{"qk_norm": true, "init_std_up": 0.0368, "lr": 0.00256, "lr_head": 0.00498, "decay_fraction": 0.725}
MLP neurons of a small language model. Each row is named by its layer, matrix (gate and up: input weights; down: output weights) and neuron, and shows model dimensions 32-127. Each number is 500 + 50 x the weight over its row's rms, rounded and kept within 0 to 999. Numbers have three digits each. A neuron's up and down rows have the sign that makes its largest values positive.
After each neuron's rows, "fires after" lists the tokens most often just before its 100 highest values on Wikipedia text that the model never trained on; "fires before" lists the tokens most often just after its 100 highest values on Wikipedia text that the model never trained on.

L5.gate454:490473469501498494531489563508590592479601612463520573460600533461460388485473338446376527557552489414399471444446506482505544498471515512578456524483481466483508502504523453511502480567471541540530519505469467492460449488515467406573499474522398449493526575587461485476517414582489465527
L5.up454:462494467485447501395416597522513412507530584521505422453529542457486416554568495543545547573439448386579548478377533426481586562476547559520548501373506544411497602430466527532485559457427458532445482475509533484469475441541501480567503392545464448455506495452462524519575482499558491544
L5.down454:596453462529501517527458428434544537571502507486428558530425433526414514547471449492497418563463559601515525465509426540486480519489450511538546547537475496408514557482436464538452503429471557468473454555432524521501609550429475520487505567524437573579539482634519500545411463573507424548
fires after: " ag", " b", " G", "al"
fires before: "st", "h", "t", ",", " It"

L5.gate373:487482475452601531486485527558515426472534465467418499502582538513485540434541500549490482501466484459546541528498481484532555530562568441458604455532508530443512506508591625465491539435514507480476396519460472585548627494451526552540461520537521450465496547484531469514449476336545577502
L5.up373:467548472569621582526573489512403541472471492478420537571532572402456438471458476518522560487529546481474527451511477450439519420497519478449495497538501539556489467509444449509492502404542441535501457478400539524510551501599458511467491457508482498511527535453551543521569459467399534480
L5.down373:509569510510465494544463447499478508529421507477479547513451521478529470596453460364448392516438485422560416516482506512525468505401606546460407553534432443557485509469510506473550534373541527483534512552395460536517596475446563509489539523482508470598504449532459529432574546573545506512
fires after: " M", " m", " Y", "-", "od", " in"
fires before: "ly", "it", "k", "n", "an"

L6.gate208:515450572489492458461557501532470383524466514585394428524565551503434584440457520512471547531471618533609587493527424590433453413521462497491479577527529588512537518496519508461517525521560486556458534453501524523444488503520453556513411555516557396494407489491496413519446534568530498520
L6.up208:442570366534511436539548430356474481493472482535517540464522494462542522544526525468479465485487512407504449454502396475520542507480553477544533548547494593529419518515500482542493450528430535555497532451443451528456429519447481529469563555573474522533550557524505535453430503457533527475
L6.down208:595508433452456566476488553557467495540622502509506464469485432516539422530458415473500521443476519447550463489467449514562524466510542413540485586472542497469589499518471443519513529527532436482616524478533465515403489491490425553529497472502499494512494529490555474560478518575519444556
fires after: " ", "er", "B", "ess", "o", "ust"
fires before: "er", "in", "ers", "s", " "

L6.gate564:486496463390561505503417455522496450424485570510447561489511474427462539455430553577567453529490492593542491521553526527478523430521523553557478469499424456441454459495459524488474581547466565583456499498461467522464506505560505539434499538541475476607458537544536473535520371438567505539
L6.up564:521519425552513611462507484478496513455446562554512510453520435491551492485446563548541537527471434505599459513471534492561487565473563497478561497384552475500525432478374424443478565529405529566517477428486499460470520472441551538551458511510468476564584476494479555435497541484537537461
L6.down564:472539586474491473461515436456504465395444522447538603525584385528528542518458413534539496528472520438534516528462497451524513561396557555498447552485552452532448477434451543459659520420663508427446477505470418524490523546478479485463511465448507400548462588560499481514501491576575503541
fires after: " "
fires before: ","

L6.gate126:576579520528457540433438526433516430603492552417506409518468497455490548441480537500432438575555485543515609576614511433488522493460445496475405459470530495434425473553574520490580545495489579553471480507452495533516413482584465486548458483445427572517489419505526503472466432505484435435
L6.up126:509494444525468515496553509477492418460589514471540600479416502519532514513461500498526538562520480480505537509600555465524466454482458501487450528512558493558440466577551612451489539491497438525467422398527509475553446511496513528514450454499511475467490555454515631468417485555522476534
L6.down126:502532382497484463478517450478559532509576389502561559506542584568490497538477518599466526478617533526423513548474568485427502615430509606518481467586577541514448494503454518616648439454519504521509460574494449507496507522522537490492498517485433463479558513490552519486447359475521545540
fires after: "et", "st", "or", "ut"
fires before: "en", "um", "p", "n"

L5.gate413:435489549438451504438461510486473483577526539552522502475535524465480406549550486497504512474516451477409538472519421490504445514490506388562598405596488527521510547528550519536554554565487485453525462567597441421490522514510552444447444570436484532496460490561507463512496502441480489452
L5.up413:470477384489423522525502611522468532578505514544472634505557560609485531469498547579443472499545507578468428473477491512484529437523508542435564464520437562524505448516459503421589481461444477509493581541553502501631580497533497554415533483534418486544504492456445540466575444455491457429
L5.down413:500510526400517542435561522453488446553506447462461518522599532505464431498611509526501426611589501481511418460548370449536515476443473485538529497446505529517573534582507489550545454502490459564584521497578468466465481530518514544495534570435495510508499539476525473503523483405512537531
fires after: " m", " sc", "v", "ar", " to", " us"
fires before: "ed", " a", " the", " his", "e", "es"

L6.gate604:492511508561514581542531532541482422521420456522465422531478521538595459479489485494530520525523477425559525581458417497544565504452432514427596406520615518517515496568474437470539541471498429476559492494533340532654503495569584551437521409468551584440468432458505463378534437559484519480
L6.up604:520590476486462425600511507508509464492524461512490594491578545495509480542465555476500521458525506510509426442600552513461429489437434514481536436507522549508523501521573587523464515633499612590458492492424577577420561421580486452558528472531424502532500576558475519497508528495610515476
L6.down604:495506436449449591484541505476498518474512401499499536434481477543527470542516424512521540501444460445529531465511665413480546476514538498521514549468488461474445433516506596473433527537505517519556483528500612567448483464561461503429479473471509534558511464472559609528471436468548515531
fires after: " o", "op", " O", "ic", " reg"
fires before: "ar", "at", "ation", "ations", "a"

L6.gate475:424527513499540498463564402495445459521563456475531533586484497519569605464653483504504461465510501482524614531462490465509562513431515514499459541463542558514400502581492453577559579475498510598412556533470568470570474475512558458540531557421504478501500550488525529547528547499519500542
L6.up475:461541439434502379516527366486501557500504498513483522500425489518519542496522637532489523517423525531505595467515558531487570378483504619497558517415561570594569550590449488482497592515539515576574523596549538433577504599444501560405498420507438440436504531527521553551520484517409481531
L6.down475:380459566485529524541503607491413544532575457488476461470467574592482494578471565495474436520516447488494551539548467585436436390477517599606590398500506514568509511515520412469509465535432454564454513516514537506452534524430409545527500552499552575474489587589533390473510561519412493551
fires after: "oun", " D", "or", "ro", " for"
fires before: "id", "es", "il", "y", "is", "ill"

L6.gate413:508536579463500522508568568585428488506571483488509482431547500534571369405422523512479525513533435455487445541523470654497493399487474478541356471521453374429520467560465503464515545450454566587490506488413453540515554560389533453536579420512435450498441532626529472538523485471563530532
L6.up413:515434474512430520440505487436547499429477502567553553552504499472563587463542579425519567458472566507435550417452497457452557484400473619464503468520435479524533508519578485523585441457439534484515438476606439620548532432510502499463543505505695490501431487504505509480508500397445465536
L6.down413:500549479521466466493452431530539462561491536506547495534570374403447561466582547565427509531567480413539441496465427535588545390501513522468508517404450440598471443498424498404514434508623439473519525462399409548465473436502496514578450468517542513560477464503522602482561555501539549493
fires after: " ", "–"
fires before: "02", "01", "00", "9", "99", "96"

L5.gate297:482563459408484525483524462554498458371466409489595426559498546513560441539525468462486516477467459443421502429493562507534563503539548502447479515471540507509514413540427484480454553543493563498435490601523493445514494480521423532478416504425532546477457521526484585518523524573451449491
L5.up297:478519500524450513479546536500390456453483450528470497560511457479604458522474473585479489482455495566508533484495552576498456495417491442522475517485530527410451459424490501512471493546502483453463471519401517488544522523520489560496533520379478512456423471527420557472568531594508542542
L5.down297:469447468461515536581432480564519402548439489547467489498438484548542449506501426541559457484473587431547556583482478528435406519543476536594492557514489432437509546445513478483547559428425466545460397488446457470573623502598422551477529557472569530540507472497505447535518484489521537465
fires after: "op", "im", "g", " pr", "oc"
fires before: "ar", "ation", "ary", "ated", "at"

L6.gate701:517581579401460491464462591513494495572493405517434466511505513523469424581506504507506522439518487596491490424397413535538538532558582486413431519551449485509466566520489540591668531488532587522561446599529494535490557465500498452605597441537470423520483512474442511465533451429516401469
L6.up701:508545368566505452531344502521489485579494474416539508501458583424486451525431569481521560515522517481429497459573520426510480551369471466472583414584469489536538617539591580492489414477515487460514618546459494557515597534574495527477469460468550515567503500534508577395461516456544536432
L6.down701:523545498495488546564448413496406556521526583515534371487519522383436444580548495479444521568542506505508539472539522507484526445534496483585524552532522425513381552406449524635478498401528497481389438486495432477506524483483444453445411575501527483432459452449426492455469419469546437467
fires after: " J", "i", " K", " Te", " b", "b"
fires before: "an", "as", "a", "h"

L6.gate531:414537491512437549523578489565463545554520540463577482560516427474527479467471463514498466611494415423487433457492511513541517485431449476431510497615498384541568465451478542445568439428533536454466546458451567409470450457500490393513473473583540527493511490521533536484460427498520502562
L6.up531:455627530386553595430524476432410494540516460489511532458491517442592552415463531556537473487495507455467389533461508580541459460521598531487518507470567513485461473469477526471476446503555561561579548510384521514308444400506459477544523500481485430488497441488447538518432527477533507569
L6.down531:463494495417529563478442535548448535439454540429535521545403442587539456525448485475514581455453467578518429488446469542509527537505513507410465470580540447410437501519521599468491444472488519514482485452531477506348565437616469540463473414418502509455493441552428494474519470463478404586
fires after: "4", "6", "2", "3", "1", "8"
fires before: "4", "5", " (", "00", "3", "0"

L5.gate448:589588451542494375558388489553509499552494507491473460491441586380542400502480501427577553475551504432448454517447481518566460446469460434546560523525430505528461535502428496414498447558575443510554388529544504497453496514512588482518447552530440451544503476501510432496461531400516460543
L5.up448:375555428500456492621533500483444364482507542491583488408520479571427444507551454561540520505490593515503543527472520562413503438476546459470572557479536424497559546535537484532561441516433487507518549535544450450495548575437442416492432580553476507456567496436500533441467498496583513528
L5.down448:598524460489552485425476447506430500465460520529471555504451563430522442552415494488536452494477550528409507560368476457485500497490471485460445439482532521503456579549542504624439467597514533495553506550494532605465552497596497440543431450442513564580576455483632481509448422559555399484
fires after: " c", " b", " C", " Te", "ad", "ro"
fires before: "t", "h", "it", "us", "as", "n"

L6.gate104:462399511424569422581519470449449485486566420517434462464484518384500465408482589513416464428519491511450505537499501564520523510513454439448473482539590447539546566588550468549524448513542443482491436429518544533466516513558491582440544508484529509444520523463518514475493448409447559519
L6.up104:452449537457549434510544508464487463512546541534425423550482427530517492537493555358477551457514442528505487483471461524549507519542489472483531549533505428530577599445457407432534580422525543448473473434442479417563501543483451465474478503460382522467500535473436513571542440449496461519
L6.down104:489481459544559397484510497428507514508576521531432506552457379541534419485530542507496532498449495533470604455390546453494444505485478472479504534490518553479671573497472482531530516515473495555492528462571511587485535425525455456507445478429432481424475523501538433447511524445397381481
fires after: "oun", " f", "ar", "pl", " pl", " Gr"
fires before: "ed", "il", "ter", "ill", "ing", "m"